{"n_layer": 11, "head_dim": 64, "positions": "rope", "qk_norm": false, "tie_embeddings": false, "parallel_block": false, "init_std_up": 0.0215, "init_std_down": 0.0, "lr_mult_o": 4.0, "beta1": 0.9, "lr_head": 0.00652, "grad_clip": 1.0, "warmup_steps": 200, "decay_fraction": 1.0, "dataset": "wikipedia_en"}
MLP neurons of a small language model. Each row is named by its layer, matrix (gate and up: input weights) and neuron, and shows model dimensions 192-383. Each number is 128 + 32 x the weight over its row's rms, rounded and kept within 0 to 255. Numbers have three digits each. A neuron's up and down rows have the sign that makes its largest values positive.
After each neuron's rows is what it responds to, as a language model described it from the Wikipedia text at the highest values.

L7.gate618:111105135095059099139127208171143135118131116153127188108067179150153114096146197141054151176121145135139147113096102139171118224183148111108158096078101113106147104131153099175132143209172145172128079145101160142131088157113117116084157142152146127115137110120189135093183161129134100148137143148078129112065148114124089129155140136146062103106068112158100084149097161100158117153142092114103151068109104173130100152082097122119123117153128069148101078159075119144125150128110098138115149150038141112133144138086119150097104131176148159112119144132111112117150107110143128146
L7.up618:080145164160071135129104135133111165129154113120132092150145150131101115066171125091138136136128156121119130081101167143200102130091123154136081160076088109100157152066069077180148111150128102128135134079131104179082147111136141142072151156078081145129125160126086134137160188148123127130126197113118132160121063102102090168141084128090110133131151096062071081167116155104121133129185093100192111030144148138131159112115164140160109162108117104138117115106156123060116168121100087107108201167159157074081135163096111153099107130157101151100096143112119078127129154170150121191
Loss marker in results tables

L8.gate2693:183101127119155133106128112168124154164097183155164081121092129122126116152152122131233128091140147113179169087144088105091084138129087176136108074101123086115147071133117118111100161111133169117132115091183098162153137127137110131156169168079138110148136132116118080137118190112132157145125211100119117149103130100138088131138134155160135136144170147111050099080092100180102122096165097080124136130111079160125155127172141136165171115176146162066104126140111145143161104129126138118126124172131162119143115143128111140181072118086119171159154125153173092190097182071097142050
L8.up2693:147122122129067109066117165074146081135136144095117121159128133132052122140094089165129110093081131166153164165116172079168150133198040136154150152140137145122139101125162092147070122145134174127108161163131148124143150126122094113115123123130166143108147081132153120169122062109080119189088098112108073116073132071112111130157113159118145143128087127099160073134102063156090136144173053170089176147116122160106120147155135127106144144133147120131064063165113171148181116146174103083125080145132198180039179118123126092171115144146114157096163136108113112156135098111118115103
Medical and chemical text

L4.gate864:183113136101119095081090086143136124138101171114155090146072184140118155179191065171188148104109117126129122074132128164192179088184100182104101112119116133125149067128169143104134176106125116099182076122183082120156125093093146158139115125099134134142158092144046147158051132120113137120154086126158095136111102144114120101158137159096148095103133127035134104113097114144143143141168104151082129130127116102167128149112169143128182179176178126137093081135084145119129093128122139144111178100179116135125078119123145160176129022122130121135115147100152156069125159130077157123
L4.up864:075162068058056138050144088178135127169122161116128033147127090142105142110145135124197109108161104081185112126070160131129151107111154210105129143115157142140159143105083138199159109117108090113159045167101107166085106176128144134160129115162143092160162085133121113145163178112112165111163146118100094135083176059126132140107188139156116150192138194146112104131128140156125142125177074088137191152066123076059082156164190114172130121130132208162168088103137139158089142154139097066116070146100090154141100163087134145098159140169201109098176096165156082102130118120123124115
Verb after subject phrase

L8.gate593:142116154078087066184092179095135132134135149142112107065119120153125177122131135169163106106139116155119125134060130161107118129144116153188155146142141126120136156125162111096121114107195122158111128048156047114101144158121135169111131114159077124098127102086148147174169140179059104160052108135129139102170112133098123186135121152152115103132113129115128154151152122052132116131158122095083126123097186115123085111196127082145126124117165087123110123076191116196141101088078110098132069108156154082140096140079126180103126134082170119150081077200121106085152175125149132085
L8.up593:119147175121221099139125119168143162080106101141086074097136093089065131147144092087176115150152198150120157085066107143120117150069137148070152132178123077102175166099159127149145128180150145118077111172162108081145118097108085140118095096133201157067087096077133113149170150129132101104129064089149065145109118193113105216120142191098115093109141111115115092122077139170138181008181138169148147088125136180130134093092096169164158120117158156153152152086094123159094086139157083165189143110126110157139102130093097097079128138147148126191108173159169123153148080164137080126
Table cells and split verbs

L4.gate2352:142092102133096137110142152155110114106112082141132148070186126049165164141134077090116125131137145139084118160133095127141085106179148182118099120103158057107106147099148119159096068130169138125151167138170121116129117146064069110079216110118103104109194040120196157149179114124094148115140098109149144119149095157087111125135207186080126183133063101112172139120134075160094145187160155162089084123156127093097133133163104098125117142107139170163109157101162123230151148087140103102062109133061129142138145115124132120167125132148149117113135151140131126112116120197139187139
L4.up2352:151174091122122125112166159121133119145159141134082081101125076126166126101098131076085140124161114149095122084124115185141084173125181148126111119168115147134144224135172150146181113113157098135130117113123052093135151076112167148113102135139139111202075016146129191163161126101065129124150129156200253131139099109095144121149127120103139118144107105147113092125125121092140064105078101095116112168115112079087137111096095131194090122124125141075166150110152102160102066107156096068135136135140122137114115144192102073164132151107128130080119162095139184114136170146153106145
Structural line endings

L4.gate677:147146088160098096133168095138120143146117109083134175139145108150087128156112101196092184155160092158126161114099189119137110152125113087129098112124072123161114137094117116124092115134120140133126139147165134186125147091133113079163124125109160160100122122113137173185131077132054126042104145151135158147116089137155123138135170184133165170071093127161071140156097056191170162147089169135123147123101139104126090169126167084120080107152138135145145067168078107141134097165144109087125094113161151158125151100111113126145098142053217089177186138135135186178124170131103134108
L4.up677:139130129136147136147161131194100151171130104113157106133125144124041176163109092127137174115140161124119171166090157168087148136161115091140132153057089115155106135142085140103121107240121155133140138134186137098079171098136094126093175168147132142112160158094184158125153094107138149059082136125123113073097104155153140174147166093073122163128160106157167123110123157152165136172104144146145208102127164093134162126140124172181154146131081117123159107067156185171126127143124164108113119106142148129105085139092201139145137094148105120181132204068128125096134144118135136107
Table cells and digits

L8.gate113:173094137097143121163115139149135138084179105131073131138114157124154129155049074131076154145160147163114190173118110121116141131109154073181076103149083151113118112136122179208155133141132161091062149127175205113141121143090160130101136099135127127145099120132128153146194130146174117110157152190142094105186138097134149150086153148142101129054142103152127141155132115122131090131181170139058153077110154134101109125125105193160149135177170164136102069106132170140108084068104134099118166143195089136153070138121165116076084115100086169128165136099142120113093123140154150101
L8.up113:120104083147097189140166077136135143111121079157092174109106103118095192174130126126071143111125127134101190145137130146117111137164151135188122054138118104139125086090178163202112085154117109070092127117134083111135055159105135107084109148163133111127127080065132047166101132115206069122190131129174079113089093136127189121136134175144101118058121020103129134135129084155121094155188070221106139106075178204168085136163081169118150141145110182108099106134111100153120093120158149119111152132142121115107130128141133143147146098160153136076129139133132123095142133140082096137
Phrase and item boundaries

L7.gate2207:123158151143141148153101112105110133167134130132088095121175121139109151112061159126136100116109098162072135156148128123067091098129190216159142080119184113168137114115087147137147150114106117118174135140119105126156075125156164093162128173132158128040099084102123117138143160060141094109150185088138123118115120059157129140087166085142105147122220179192138104110118153100131071162133083110079122133084158156137143097145127077122125162169178178097134050143133090121105163104077201092111132128138128194107137110114092101120090127148150146092130108096092122151142093113122124089
L7.up2207:175154079132132152154152148161145091124088096148134062144158169132177106115097125121178040114172095155081142128135108104113084106172078194172160050125143188161144139145091169155152156061111158115185134150068098094145100144121146124117086163117138159073105086160118084145205125129140135089066134063140180071124117137111190122098095113134095145114163121166175112140204160134119099116163168170119101132092167113117070173120129112156126192155125166121088140178151061136093093163128184159094144088111099144154081129094158099147072161125142106087142117133165165144124134097138103115
Upcoming date anticipation

L7.gate275:158143142085136087104080092132158093108082225117154112133131092141159086188093069122175061106130135156138161111130122139150127108136070133140143107111128119174198110115116170133096128090185120158170166095146074139200187129129113122126088140063165122110089096173077059100123184156107112153135189099100097034091153109106117183134123143125145135136126179133125073168169120188110133114155137143140144153074114090081086178146052168120149159147135105136132062156130162183170135170136160087162122104178140101104142128078082139098095111119131110059152165206163140134077166094144112116
L7.up275:184120103138069223113095128097137066117124144141114089129103172091131135210072111118167156077109071098151105156055190062160128162107066121109123142082135165134107108098140153125137111144180126071087115124189074114173108093143137099129133157098150133152151121140137065086123117128153157159194142052127076135057136185145165078174134193129099106056154141116117164068126111128124091148125150105108134123134126085142079138152122122096150178129112102116080124079111110120168100183147152152130104184137090088230143186092110078140134094081156151128144148154091083106109159094149125149
Mid-word fragments